config.toml
n_layer = 15
head_dim = 96
norm = "rmsnorm"
norm_place = "pre"
norm_eps = 1e-05
rope_fraction = 1.0
attn_scale = 0.102
tie_embeddings = false
parallel_block = false
init = "uniform"
init_std_qkv = 0.0348
lr = 0.00222
lr_head = 0.0089
seq_len = 256
MLP neurons of a small language model. Each row is named by its layer, matrix (up: input weights; down: output weights) and neuron, and shows model dimensions 0-191. Each number is 128 + 24 x the weight over its row's rms, rounded and kept within 0 to 255. Numbers have three digits each.
After each neuron's rows, "fires in" lists the words (lower case) most often at its 100 highest values on Wikipedia text that the model never trained on; "fires before" lists the tokens most often just after its 100 highest values on Wikipedia text that the model never trained on. A number after a token or word is its count.

L5.up431:116165126146130164130127144129131128149147185099105172136116144189102142109143136121112131131140178121109153166136156130104121128130113186194090097154148102120143104162116117115121126151143103130185132105140109126129156096141130167160127113147098112112162129117151150146171186094128117167079133144143110134119142132134154112108141142115143127117153175140109113151116124091155119066157151115133167110129121123148105149131094146143118138131077142122140117108143119109118095153123139147155126125092129144148162115125120125097134063131151108138088120168106147182121150130105149163
L5.down431:094101172145139114127108143117146162132126100178138120110114100128151151116120156101096130106134088136124104107124135145120099121125115164105140097107085095102080127138191121152113180113119115134143135115166111079143156120101163091175131083191138142116113126113157097125140150134162148119187123112141106128172114131129124126143121115133129176136124122125147123165167156157115125137086118134131101154118131136117142138128162144108117126147149136177154111097159131135138137118122177168114117190128084132109128133156148130134091144086100143148112101110166149141111097103137158090
fires in: "time" 44, "appointed" 13, "times" 7
fires before: "e" 25, "e " 20, "in" 14, "si" 7, "es " 5, "ic" 4

L5.up55:068149141124094107124159117098134106143093113123106150115099139105138119092142135143133109153103145113116131115130091095111139122139141145136101153143139104145119101114111185168157105108166101124116161121104157121138109118146126150126177119091152138128139169124182119117125169123127172118097120154120130145126149133160114104085138125092171109117133161114168148136121122122171138098153138103087133116147129092134097136098134151177119177118108148091102127138155091128143132155114121105171126068142175169107161163169150159099096114125114111079151142144132088154134145147135123134
L5.down55:153123129143117134109131089116149132156109162124141119112088133096131148163141179111143103098124161123109092135133109122144140112143147170171100091153153110195151139098155122173138144108164136129151104130133129118162108116134156114142169153127146119148152173115136147138108148111118156118088108123102103142091129122137130138114137148111159136137121159141140141112103119103144104092103125134085124127129119145139089166128136168162130143085150110131086094177162065089109159121121149101174149150151149149142157162160148107117134160091139126067168122107114112149144127135154135177
fires in: "they" 48, "this" 12, "three" 5, "them" 4
fires before: "y " 48, "is " 12, "re" 8, "em" 5, "r" 4

L4.up376:127121130169115097133122108107179079160177136154152157124117133145112117150138130142142127160101122144134117094139100079127166131106114132167081113115132119145139100126145170144135121157143113096127118078064139092122113165133118091139203133145134099151109116145135116090080107102110097096126102154104121119106126170094150111153116145128110110148103133126109091185153117119113068120089058138129140134127125158115128165099171127106136146143126120130107109132145142119094113123120104135130121127160137155126151103125142113139097130133101128096141142136112074166094115130131123100
L4.down376:104121102156160142151136079111150140146162130143151112167096134144118154133133119144149121165117102162151130125123089097089128122130094165157081120135141109135137110137109141138140108140135075121129097111065124130116104156165104135129167157199143099119120136155125140078089134135085082090122122156151108144140089109133148086102095122111143168135116134158133133132124166116127073140079095106134111148147088142116138146160148136102162131138188085092084142160110154108138124139117096160153121152152157153128125119130145112109132102120141134129130123123129124172105153139142126120
fires in: "before" 25, "built" 14, "california" 9, "therefore" 7, "performance" 7, "building" 5
fires before: "e " 29, "t " 11, "m " 10, "n" 9, "man" 9, "d" 8

L7.up29:094148114140130129169131076097126135126129137191137173124136113119137120114150125119129122165136141108142092158113133109196172129124108124108148101111135111176122138137111175171136093114124091121201142112126139163115149123148137149132123090127116148090107159120129146132159135153122100139173145111150130137104095134106120098145101126125145102096136141112128139145134135117138079128121147191146094107204138120125148151134156168079121117174147150101092121171126133138128118142100101093115087149148104136122111135139110116132141121128155114141184159124132074118115118159138116135
L7.down29:227082095143136123120168146112108130123142151165123117129118103148114167122147124130174154127111092156168137104156112164141160117154097148124132103101149117120127111109141116123140095101133130150151132099151150148143153132142105129152116113146097160133126119141113118132061123127133139155106144128114132113152148102159146099110140108127107114166095130134095135142130110108130144088065122098134107128126136154127101089135137097098104129152108105128145084099142082083119136131129153133122160145120118151116173143117075101112153153129088081093113135137151139131152158122137205130
fires in: "through" 33, "group" 13, "described" 13, "groups" 7, "slashed" 4
fires before: "h " 26, "p" 20, "ed " 13, "oug" 9, "h" 8

L5.up533:143120093112106116135141115102141117118156125140160177150131157158128074123130121097173110128083117119099155129112110121134093132150116147153128099119133083154165102148121158143088090149148127051083142102083140129140151140126142117136156145135105133141130137115131105082102132101136122116149079118099141120084104174124111119142101119105108137130122120117114145150178117111148097106127092128093176128144118132169104138122191116119121130134141119069168118135172129119088108176110109094137123160169161147124129130112151114141124132128144121136148112140120064151096129137119099095
L5.down533:143131098143140131132100103118101133142165125134169135127111130188136145117140116138121120126103120165167125092081132106171134101167150157149102111139120077147131086173087127138092128102143120135144085100157144162104082119151125086108140104133131103134140117144132144145085155133129123137117085133133136140148133146125118141140114116103134131118118136155083167126141119137147102124127137137122168074113110088148111136162124126112111167111109114094138128178155107083100127146089090124079125051129151135167155154156127122116148149151186171150138129116107159106127146167127137142
fires in: "york" 26, "before" 24, "although" 11, "california" 9
fires before: "e " 24, "h " 16, "k " 15, "k" 12, "h" 10, "n" 9

L5.up20:096148111131104151135134113105114122141086107085166122119123128113151137112136132097178138131127196116099152166142111101093145068116107139147104102118152126154102110105125165151156097135145120127122157110129157164109123091116137081120138148128088138141122143126178144132127137070130150149084105122170105132154123130129110095121131085093142065117133093103115175153136117105148140075130139122110149080143126097096122134112144135098134131165154137131112095153097111113115156093104112122144099085103185133129135109174125131127106131101122141127114127161149099171133117135095135124
L5.down20:128114129081109122160133117167145136119087106096112103091114149111167154107154109123114136119113086133146126108139093119130126116125138142105126078191149089189143140146141129162125144162147096126168151170172118149123124134126117121120140138127133114168110110087117117109161112095120130128087157114148120124117149134102101142156106145149110095098151113124097160124126090120124101095145139122125125128117139107112136201106123122148127112128159152126109133161103140070109097096084152136119089172137167160105124135123106128081125142123116104115160102123142167135093144115200158131
fires in: "when" 21, "while" 20, "where" 19, "between" 14, "what" 6
fires before: "en " 35, "il" 20, "ere " 19, "at " 6, "om " 4, "al" 4

L10.up402:166156164151108121101121097153140149165143128102122150154115152176134137132129081115169124134166165134118113125165105085153116134144148126135105112131081132127079147133128137108153131146140128042133150077101151136106096142194139126104124107142090167160122142118123160105145135127116142133135143126121128130122147168134088099133131148131101095135079170118160131159145110168166117130112133138129132107153149091146124136092164142125135132157125126111115136158136155102116146149110134138111157060159088126146134126127169142130102123148100139124160138144130140155084108160123106074
L10.down402:115138112159105150141188101139135135143108113114129107142130144125113125131110123114186134075141151092162156089137134110088136121119163150132099102123080142125101145104160152114140143149117132129075141164133112078109126119146081146169173110146091123121103117122108128116171146128134106117103154164087116119143081109119098161136093144162132144177101107168160115110084156114108119133130130115103146101149160095131164109159135111102195140160105110111121119150124139137110174147129128174102139127114116070137106134156120134132113106114115161136138167127135148127140151176131131140
fires in: "january" 15, "july" 10, "june" 10, "may" 10, "november" 6, "turned" 6
fires before: "an" 15, "ul" 11, "un" 10, "ay " 9, "s " 7

L7.up462:119161156132080106119106128130134101162138115114149128082118159108133162097147097132140098164125167122095126156150154119154134107101111099118095085054114157149097093124133121128139109106128132112112126133109122143145132115103130094162148116145124122111173167132116124137115132151122123131144107073122109115134122177145163125151147151145123065159124104108172130139123138145176088094185103131171136144116114128103156147138135143102074128104159124118140133126177130123123136140084107153121157112136122160143175153176135116113122105112126149117148133152158085110133112152088103173
L7.down462:122117158064103102100110111080163132120141128133111159143151119135128119116126116158112143108161103104131150124109157125143102164127172153142117118136191119125148129141134173176122152159174109171143146159110089089109134140131117053132136134178103094163101108120089127120133172096122168132135136122103156085129100129156137096130134159109125150175156153142118135139139141126118117159135075144182166126094141132127162177178133140157095162152106122137126130129152117141132132118131132107120113108144103154118114097112136069146127110139117134146101127135100132139132134113133104102
fires in: "time" 21, "together" 10, "name" 10, "one" 7, "keep" 4
fires before: ", " 23, ". " 17, "." 8, ": " 7, "ther " 7, "ep" 4

L3.up722:118165111132101161125137095138172114157119120076159188113126134138121099105159132136113119132128144124130132116128112090114154125094129131083118117148144069146102115118085182154149142149170087097111164144112139147165102106139103138085149090133110076106146147128114169151139158122099123115113140109154077151094116148185110142118136127134168112115156090110144143139132124111145133097129085087106128116118134107103121137071124121147143131137160151142108098145106112134082105109099170140134120124097143144095153101141148146136142135088130135111138125124118122194093129153122099138
L3.down722:147132124146092117146108098130171138127129107083125163124125122155171137132180123125153125124102154185145117124137117050118147107113110111136142138132146093252119135117097166178141102141125102082129134124100116120158149136123103140132140125125096119142141134158119140113103156116126134107127105145130063147111079140148143137139107124127156117153155105104147140167140118132126090123136113104120120119143109111127116152098157139130100150126151132134085106220116126124110113126126136120160133155123121144094151121128122158122095121128128139097155106144149097163112146144111122146
fires in: "became" 29, "also" 14, "because" 12, "becoming" 8, "business" 7, "often" 6
fires before: "ame " 29, "a" 12, "om" 11, "in" 10, "ome " 5

L3.up192:096134114126140132099128088106137136121142167136095119136114134224106170115173101114133149158113145146119132104163113074147147109113143100158098109152120109150129103139105106096129112151088133133136109105120101102136163077144153122129093113136102137166144138135155156110151156100122141134104132116101149114145103128110135095125123160111109137113132098071161103147097098103151109097157164154145149105126131133095154137142163178137162157143087137152125113149140138083151132117104160117114131137138100116117162074123151123087103123165152114123106095143103142173122137167144126108
L3.down192:132117128127104141132172153135102159124145121182114149149146119106110161165101090136135126103132138100157143097130109143121147129091114109126145131135106165129122161103199136110150079089138084103139105132107167129141142114126136132151103167110126115129132094142154107109173129096121163129103116125120159110124131169176101149109130121158151143105143120128192128164079141124115133168073104127105194103131141120131128148117143109095117102083131132105129146137136125160096153129120118117156101150092136136134110159143152137096090145110074138145099139106157127132131164149082096161
fires in: "time" 46, "times" 10, "sometimes" 5, "promoted" 4
fires before: "e" 25, "e " 22, "es " 12, "ot" 7, "ate " 4, "o" 4

L4.up235:092128145111099110112102102169160106130148155192099115104163108148108142086152104155147150143080180123142139123121143095140140149082109143102101093128163129171171152131100122162139147196084125134122136101113113115127153166118075109122146131149144102139109106140151123096137120169129135147136143146122099135126112173088114126147157132139129093170143091084112111116128096138140150120128126109160121164135137112099147142101130144097076142152096129093141113172156139107127116116143108107127125115128156142146158109120109117103130112122141139131116140139056103147091108167117149134
L4.down235:083156098146146117139094094103150165133104130109133133154128139146186101106129099122117112105099102131149113126131130093160110105120122121145131133125112127133147134163145140130110164130115119113124180116103097117148123131136147041081132128117089136133127129166078154108127159095093064107126131126107113158099118118177141143148120128127131096115134146105095171170156137118102138101153112146130137093097144100112144140093137110134145188114139122114112113198153103129136096150107128117092154139139115162135174162121074122132139146130127150107108072134146140131085113125137128128
fires in: "game" 16, "received" 14, "chief" 11, "together" 11, "language" 4
fires before: ", " 19, "iv" 14, "f " 11, "ther " 8, ". " 6

L2.up284:136097130141112135097150139076128077167139139144102171125116152133134132140121097132152146158123136106075122203125089128137149103116070158148126138116113123121118071122153138126107137163094135122159146123103158130128174138136113112150123122139105101179114119120128114083104144114110124106152129126134164118115145123109124113137137155158124073155137107135117151141151129128100095126153135045132120123146142132097105181146139146116132110132092115140134122128166119119089129192089089135129110129161159131150091103158107128139113128114117105095168114169109099158080137125148116117
L2.down284:134112108155131144160126130111115174161150127105142099157133124083150091106169158130176127109107123102105113130154143144117113129113144099170163111130124105125141147119111103097107123079127147170123170157122103119145132107104119112126111138113121159110141096112132111123130129122140178146154127111141125127123142127171158168099146109128154144143135166091099152110165102169120167162128122113108142082146161071110131138156165156136124114169108082126097108165156089090124124146168143137111151124121126206081148126090148128146157144122139129125130101157144168108146117134091140098
fires in: "january" 34, "february" 19, "may" 7, "october" 6, "april" 6, "august" 6
fires before: "19" 23, "200" 16, "201" 13, "199" 7, "202" 7

L7.up74:113122087113111102128113121118198125188160145125122149083136138164098096137144100143148145178107119159147145160115149058112164123125112129117097122128143131178132104140131158133135141137126119140116136118079138157070151111105151111111170120140147135161147152133129122151125177160113120103123133107136136130135130151125148129109123154177121136188110109110115120131124152167167112142172110126127118141127146138112157137103140130123119107133131122066069100189138145121121134158116151099124180104135167156140153118143109091106096102133174128102125150139135143123100102107134127097
L7.down74:109148132122125106162121161080124085143109119134137129132133167071126115112114134124119097150117156127165142102102155169112088121138102165090140168133128131145103158151118117109146163124139167129183099132097113073135111101091141168134101135163139132155131095130128162119160133120126149146116155151160163159114126110156093171104086141135143106166120131143114123137125133109083108101086125124100102112152142114101181133112103146143137174078119114108131177122140144138104105126110139113123133143134063156119124109117077117141128138102084114165106090117131125109107102142159153131
fires in: "against" 25, "together" 10, "scientific" 9, "people" 7
fires before: "st " 25, ", " 10, "ic " 9, ": " 7, ". " 7, "ther " 7

L5.up297:115178152147106131119113085147146131155124109115123172135125107166124122134172135143093138123115197136148126100123139096144143126130130152084088098165157098136113144145113120178146123160128122094091204139146126146145169117137116086087152112109084109147144138160146113136103151135137118137136151125130085154092117125123110130122148135079137098107131105108119137154144124093115127116134111109135101084147133080119105133093134147080147121114121136084115082155117094114089098095130114132113158126137127149133148115121082111105116081145131115094141128150117102163110146175167104119
L5.down297:120121093100114159143127094146115151139129129146168104134127132145167117159141137126153161119117132104152114122097106147090123141169106159154160121156133106150184136119147084155108109149113113131113108170160119107146139167104128081106124140101139129128084105135113143136127110154115124183105099126153110105097113091120120159165166083126160110166109166153159148148121162115138132091141155132126159118081072126150145141118136108122131128132136133142095151186152141144086141126119112119152144099114105147189174143135121124112136168093092132125157115126148106130109088146079093147
fires in: "because" 11, "became" 10, "without" 10, "two" 9, "becoming" 7, "within" 7
fires before: "a" 11, "ame " 10, "out " 10, "om" 9, "o " 9, "in " 9

L5.up706:176114090155098098134128115129125093132111160168122142113132153161184128095154121128135080142097123132105153160132144119114136128132098115206075159080178117132133131117069143143105094152118145114114112134110111107089153109149114132143130104110149132133119111113143179091107129105140129128094109136119152165104131153121130086142133115141103148120104123109124158134121125144183142130161162143134125167118141128120100118149163156162147147134108131175151102126115068132136107143127110154175128123137167153103115096188137161121110103171162110135129122158139129150105114138151109125
L5.down706:060098105152153105097129170071129129132110148088136150098094071140129122103184121156125133109086130160140137134135108140158182132125111097174106138142162105124160127077119100145115115139099173121142153051122086148118141073135122124139143136100157127120128137123101157092157120145147122137120162122128140105086146140104122132153125124102091104124093117099086151133092142154103147129140129146106097152126115140132142131157146136145114122118092083137094125153131152154148119173124148148131119139148118088128150109173164094127110100114142133131112126130101114151149116157116147134
fires in: "university" 40, "democratic" 14, "associated" 6, "property" 4
fires before: "ity " 36, "ati" 15, "ated " 6, "ty " 4, "ity" 4

L4.up78:111122147142091112171152104102122153150133152165139166138135154137146123125156126132147088141116146154138133113135114112133133112125117128112149115173154111153092109115100205149144093164141128116147146098083170158110142119110111171129152142139107166100125171153177169088135145102077114076163097096109100126120117163135114077143113138143153142094125140118168152144148116161154093099118131149131109128152130107107141155128177143141149101164144158108136112166167116114133125166088171104153107136143116162097124121143169128100103129139139141136164148123138129136137106159133144119
L4.down78:146132087159113125141195129118130132148117114126111132141123131175130121128125101171138131092089141124157123119093140113127137121158148165137098121137132156173127182094144153136135174150176118102135151131125108162144120136103114110144167167129094102130134109130147138144105173102134095117149109146128103117143118119139134100145105104108182151121181115100115144128121147090098097095130130126116124113139112153143133137124121124106147108139140146126143117174175133117106147177156146129067141204139139133138110138107154100127113053057117151122136126082158114139128125127119147098
fires in: "group" 18, "described" 16, "groups" 7, "could" 7, "couple" 4, "critic" 4
fires before: "p" 33, "b" 19, "s" 9, "tic" 9, "ld " 7

L4.up591:168110148181137148172129110114156081160145132119122150121132212106129113112140095120160118167101130116122147155153104124125150091123116059153131111133146154151122109083112130128128119142135135102148149116077102134125107142126142128124120154105090135149187148167120135124061127101114132141101100105097105125090085140131122117168126109127086111160144134129126136141121115095139115117151082130099153131155135097076134152132148124113123144183153136094129105137148149107088129126095124104169102103110080157119146105155135126110127141120086125123172115142114114128103136140114146156
L4.down591:138132178159113090135174117103114118161158112095112107087104130160122131153161101069115117131138097153164168170124116097084140121135126115141064086139143127163124132148106119140123162143120157132116152118150114127115106104119102110123123125147131124096192124122113102157113128131096118094091131142093104121116112145180143105122109133121110121128114126141105133110130144116135127120160100155125137101155101135123089164091114126119119153171142088131138129178177105122098108158090134118164141111137159146115087115173052128178169154127131114138155122114115134113147134119121147119
fires in: "between" 30, "weeks" 8, "week" 6, "commonwealth" 5, "weekly" 4
fires before: "en " 30, "e" 21, "igh" 6, "al" 6, "iz" 4, "'" 4

L5.up482:105165149143097168131108148118147120132131122089138108128142146118151154094153108141136132165143177121130153172126127092105156126128132141132128068173135088156117096133118111119155101120099109112084142119103121166118134078121122136138131108147124153141130172113076138171120137165108148153117095099107117136157103165173105149132179105155176110152178168121175126129117135179172159117117127127125122120128122131103150125114131128112126129122130188076101132164156117122086111120115142108144119077135136146118164119140162115105070133113153105109122136085130122147101111124120129145
L5.down482:098142144113158138122125138100135130158111147086114108076168108141108096112119118076089104137157117128130116109133115121133173132136080132146134150125109148164134154112104112119162138099173083118139103153142140143161148076108130113161155140129120129113093146100153107164117183126131138114128150136136125106107147184089120182086164181088126126139168122102118116124084125157130126113104135149175103125170091110101139173135147131117105170138109154100108127158127127102135135138107147131126127107151135137122160142169106110116102151128144139138165145147149111172114124123070120169
fires in: "they" 48, "although" 5, "galileo" 4
fires before: "y " 48, ", " 6, "oug" 5, ". " 4, "d" 4, "o " 4

L2.up570:105158164121093141120119074125144156147118128129166132143141123123109125154145128177154120160134135174155150146120102089118140124125144133078092129182135132134128137110079173118155105134123095108121135123128153177138130073155119112112120128127156151105146214135157156147137134108134117153115119084083134118138127121153115139118145154154164097100141100096171162125116144128166133090142105152157124115092139102125088119095114133112121097094144160114119086141117128130094156136118174148148109102127095162125107129198127103114081136109132133104110127105124147135137148130111097135
L2.down570:083121090135136185130142105152136151124107112104159117135121160093109115151109113116132153137133152160140129117108117126096092147164125151142138098176144068154123133154124141091141135150152141109093111151166128142129103119141115128091140161118112112107110111129156174123152142121126185145143167139103125123147127094132119118117095126144080144138179119125148161135083139109136129092159120138154112109147130113154119194117183135133136132128141211100127110128145139097154188124113163111156098126103119154094139148135153098167107160156113110148140139146134141141089120095125120156
fires in: "they" 51, "can" 15, "than" 8
fires before: "y " 51, "be " 6, "be" 5

L2.up599:119141118130137119096119118147129131124119129108094159140153155150154123153142111173132137130076145142125122158131142111101151117113145100092106090105130103155103103172126112107139129157076137086088148098119129119122169120146105139097079112097124138131152134132121118081107157132140170142118121125162137158135121148120135071170116119113163134132157129107182157147095109114129143108153181105139123137121148168120103127113134137122092141097096152123100158139197128092134119124130184161166110136102118141143167122132130101122121083102143116075088079147084134104130127116087146118
L2.down599:131106092142147133134105130079119175147129102092133141138128172105137147121135159130140136136136141192151094125111120164181178111097142157124146102129117123167126148136111135101133145116147118109143093081129112107107126141111133054145112127097141128125142142167133134136119142137140118131135156136126123106128100145170149133139128131126125119116120182146181083129109145109122111113093192138177173153148105151140142120125139156145194101171080159113140140161163186115142147121132138089122127127129107131116115131093126133169132116090134159096112082137128133139106107135144106166
fires in: "name" 18, "service" 14, "named" 11, "served" 10, "names" 7, "serving" 5
fires before: "ed " 26, "e" 20, "ic" 18, "ing " 11, "es " 9, "es" 5

L3.up461:106117100081077110127087123110125095177151112092127127139102151147153102106155079146140122193152158139141108126099121085105207101109119120139102143158110098153111090135101159141092143159110124099147142121137100136111166085153117140153134130120065150162148142163154142119126134101096083147120146090134147118116122142145141117142146118138099110140133123141168127116161120137115138134134131112114151123137177145128117156154156159169129134149156133105084127157093125112080114131124182136144109146127149171103110094138119166157140119130143151125116141116148142126127120160130121167
L3.down461:112138116163101101111129144102120111161140142101102119142118147137146126124152088131116078121100154128140135155125139100110135073125169142136096171109176115238139096117118151135101151109109092144116170144142093136092126111176149146117119149119140166146143141170126117081120140117141131177134139128115111145099166122156122173144107150135128122142127092107131145108129109138126156138169140089103117156137133161124146104139125137118149131142151110119159123192119144125073146156108151152123122126134158153093122160092129158106096139075123115103136125086135159137119135140126134158
fires in: "2022" 21, "2021" 18, "2025" 15, "2020" 13, "2023" 13, "2024" 12
fires before: "2" 16, "1" 12, "3" 9, "5" 9, "0" 8, "4" 7

L5.up5:178134165111124134120115120122155149130137103117176152160099141140163106137138142194120116132120110136139133126166090104127144165090096085151154148093119104151161091082147128144152150165125094085120146080120124106135144129134131146113178101127096140151169101143142133140089157109089158120133081130133126154115125141099117127132107171097118133125132116143126126128156115122155079139117129088108178159142189131128140119124174135127140143135128141082073121144143127125112090108155134127159100099143142151092136143152156168139136106135090142089172113148142130161108118145135124106
L5.down5:118151102114082112155119100139124126137124142123139132142088126157171137085161141133141136143133132165137109105164080085084132141111078118151144125081124149198168128153121150137143124130123092077128184139116158135096154132097119150153133131141098102112146111149118178141115132120109145119107161122127091150113135130133153120089070137141138155134155114148132150148141129168113099127105140105142136141131131097142131127122163137166148124114166107117078146187155127117101134123148119153089138133139120132160127149135123147109156124143187144087160096147155145141107097173114155173
fires in: "before" 25, "california" 9, "therefore" 7, "mika" 5, "forces" 4, "swimming" 4
fires before: "e " 29, "n" 10, "c" 7, "m " 6, "d" 6

L5.up489:111120128141139091125134135132109150128128136164110138101062151147170112131170142175099094127094103135136125128168123110109190112125128088167140158126095116183107124124107167109122146180118124114115118112067116093118144145131143145125100154112131147145139098117167175121150164091122156115080173129127122132155127140160158100127107118138130124138124117141107115188134126122122106094131142121133160149115159121153139143116166131195138129111118122152140151137147119095159124162108120133114092125165118149112158110174153157131079124152128127105084126159104099160108099131121120164
L5.down489:149144117158130122145129139151161141167060127155125085092158128144118124111171103157118085138120106157130099104109121129165087145158117170120136119171090132095151164145154142129092135159087144118131160113123126146136098102108087119146146112092192126133085111107141156122136115133124125147158130108091118126115170132086122133139169131141057114106126116140117102138143124154138142153126134112142154112131130135102129180106067139076158106103119112146152135141152142103119082127125107140103159132097121148145138136130083130126104096157146097110140148119142159095149114136088117154
fires in: "position" 16, "republican" 10, "african" 8, "africa" 7, "opposition" 5, "conservative" 4
fires before: "an " 20, "tion " 18, "tion" 10, "ve " 7, "a " 6, "st" 6

L5.up40:136171160138095134133117089166122106141152123136152153118135139150146146138156106208149097132118127114113129183137181119134147101097133133115119105147138129140095104124100181100132150123096136117132105132104143172123125092101123148191117118177099140141121117101127168139141133152134106131123121129084119125104098168094140138148154142159138099201113168151126107114126125128160097104144114123159150165129081080126112135117134119119107128129091133118148140136158104139087101120107112121131135101152094158145130132143131129113116084121183108131155145128142125130094124197099104113
L5.down40:128144097124147139124148082169143113143138146158168123087154086141146152151138120152132143103157074149124098132168138133139107158146132143125136105090108164153155150140132111077159132116109118137128113154138164161163154131160095120161109119135108182149098157143140155129140143110096146117134143094098129102143133138136157097099132168099110146118149141136149146101108121104135111139118122158140176090079104119099145142097142175148117133102160133174134118167108108118122139122168102154089146129145082080128117116187117127120134122151154125154131097154180124131111139172164112148
fires in: "history" 15, "country" 13, "georgia" 11, "first" 7, "germany" 5
fires before: ", " 16, ": " 8, "." 8, "ia" 8, "==" 8, ". " 7

L12.up423:158139151104092104130143073122124136137134087112112149121145130149159160114129099115119148127143147139090089091162151102135107135091131104182116112124169143158119154093152181106132139124133132122145169125115124160152117136147094163145134140101101101108097116126153153110145163123107134103139158091108150120114103169151098093107134158117106124123139153071157130169109119178108075141103097141134115125119122102157152138152142103133107130137115086121142124176135117104123115157120127146117105095127078121119079150163204118126098097136105154126158125124150159142115115162109105135
L12.down423:152133142134144130136159113108137118166182146071141105098132183122118150151141155142149125084153149130160145122125143129113153168136105135135128092136113094085135156125128164093131149139139149151133119141147078096157138129144143131146124137110104102136124141153126076107114147143135138110111120167088118108094069145126172149140142118124132134147149120176142133134065155081135113158114146143117171142161093127121147147178089147157135163120105135167098117165113128121090148145139164147129165138139131122119136106150089135109145094134126115157183122113138102099108141109096110185
fires in: "january" 20, "may" 12, "july" 11, "june" 9, "september" 8, "roman" 4
fires before: "an" 30, "ul" 13, "ay " 11, "un" 9, "ep" 8, "an " 4

L3.up158:114121141128082141111120110131107130176103197136129100137106166128094154116128140147148109162106175143119117148172118122134131081070079145117125169103107145121108114108120152119127146148097120126111131126106138149130118128155131128151117076083135156163139148112147121120113117156065130108159137117099127136099102119121157118134152129141124074168108159136107130144132111124127108127111132101140111138116156105171104156165132133129121104193098117156148135114154123075090118161073112143141096119133101140126148137156125166092126148142107131098140086192119119151084104130138133125
L3.down158:142098118141125146094173144158104141124161095170108147163120127140125121115146165137143178117096142122134099120142162167136116130137098108125134093152087070051139153125157112093110130074128121163125148117082117158113107119070115119144130160097106098141128167083154131174118125158141135161108142104123168096121137106118150138090118135126108116139126100108102102097161115126102110140127158146131149130143124118131101168154138159114111127131138159125145113054147153138132120122176111119120149120106109160087125132129147070141156141151135091095126142125146132134102125145143119112
fires in: "the" 38, "january" 14, "may" 9, "march" 8, "july" 6, "november" 5
fires before: "201" 15, "19" 13, "202" 9, "199" 7, "200" 6

L7.up324:139113084122107142140124135097111083144175115161096173120159131148077125113148098118118110140090134149086188105134130109130119113112116103160090159129169152126143089132111181169116114165132129139143167110099126112100102129122103100100118130109106119144161129140116121117120128091100120136111120134129116123079134151120136055140132129118122129146130105122138117159137081111123106167177094149140137136134152155093123143108183142133133135195111151107139130139160136083119134089100149148132115120119154162115180128111140132111108113141099115109122146158104122173074164127142133113
L7.down324:122089131088098101130116093156154116112119105106172165135117145152089106112142129137137126112121139174165147165127107118153087125126122133159128147136116119142100109067099092117116121097095180150114129138112158127135138102167120138102106167081086097139154149175122166106152116121145103114105110156114102137108095161154138084171118142095131147112081102092162133153104113114139104141145089127152095116143167094123128166141186150144095142163150123126120089139140125104139167099130168111147134120143116144127142142111139126110095117125121113128150160090120145130107118078113109115
fires in: "received" 20, "chinese" 15, "because" 9, "species" 8, "series" 6
fires before: "e " 25, "iv" 22, ": " 14, ", " 6, ". " 4

L12.up737:127125129141064123124163129128128119172130114137167139126120137139134127107139093124128116159094131123091140125129123102136161152149107129104082161147141127118122127093127139138145110122142136118149146114096096105117093141108115157112149124116098179143138127126126142084105140137153101129110147125075133119092142167119116136107136091097077148150101146110170112145130123215123142143107159155127156157113132115124155147119143137165151191165157117097109120119103128124109129181147080175158164109164154174124114118177146110095105124118155132161138141104170130177126108119095115120
L12.down737:137140155108135125133126105114102114127196116115129136110145161129098142169161126172144120113107110177147145166139135127124136135125140155124124104163120143178132109142132181090094142134126136108057147083155111134127111129097139115136145122106133086138124131133138132135155164112114103119172152132118132143109102081137105120107097155111145153149146166128130096104115121131160115162099141139150154113128087096139159106122143108126126104110159114117156091207128158125137128123157170123073098141110104101138100147137140102160149105139156133112107101118138187146106171099150098170
fires in: "june" 21, "january" 18, "july" 10, "november" 9, "secretary" 5, "personal" 4
fires before: "an" 21, "e " 13, "ul" 10, "ov" 9, "un" 9, "t" 7

L5.up537:140141154158145147163163129117159081167150085081137112115116162125174127101141092141136077181126107104120151137130150105129138147122116145148127134167126104142120118096138131103117138143134095123133198130105158125143111141130141119101165157107170171128171118137109148101116166124104129116086129147111093135112072129170118115142170109121118136133128095121105147159133106106147125118143109099146127129126140087081123134118130113128157125155121112081149118126153104109106119123118110140147080109103139163136134113195105145124111110155111113088199122179144149154103143125120100140
L5.down537:126099149145107068156134153148117122168162108101130099115131140119143141106156130103141110111117115155123132187112122085117140107103084112129099136108143138177129118113097135124109116109171098090151154125150145137095120105082107125122130114145083121109146149146132098131132112143106122119099094095089122159129088119182118083082110089115126128158115111134094177128126110127159111144180109112139162122124111077086140179128159131126117140162147152098144100166119144140093113123099112117186127139133113156087136096156100078130135144165143115144155150146148151130115113144131128131
fires in: "between" 30, "commonwealth" 5, "would" 5, "weeks" 5, "week" 5, "will" 5
fires before: "en " 30, "e" 13, "al" 7, "ou" 5, "rit" 5, "il" 5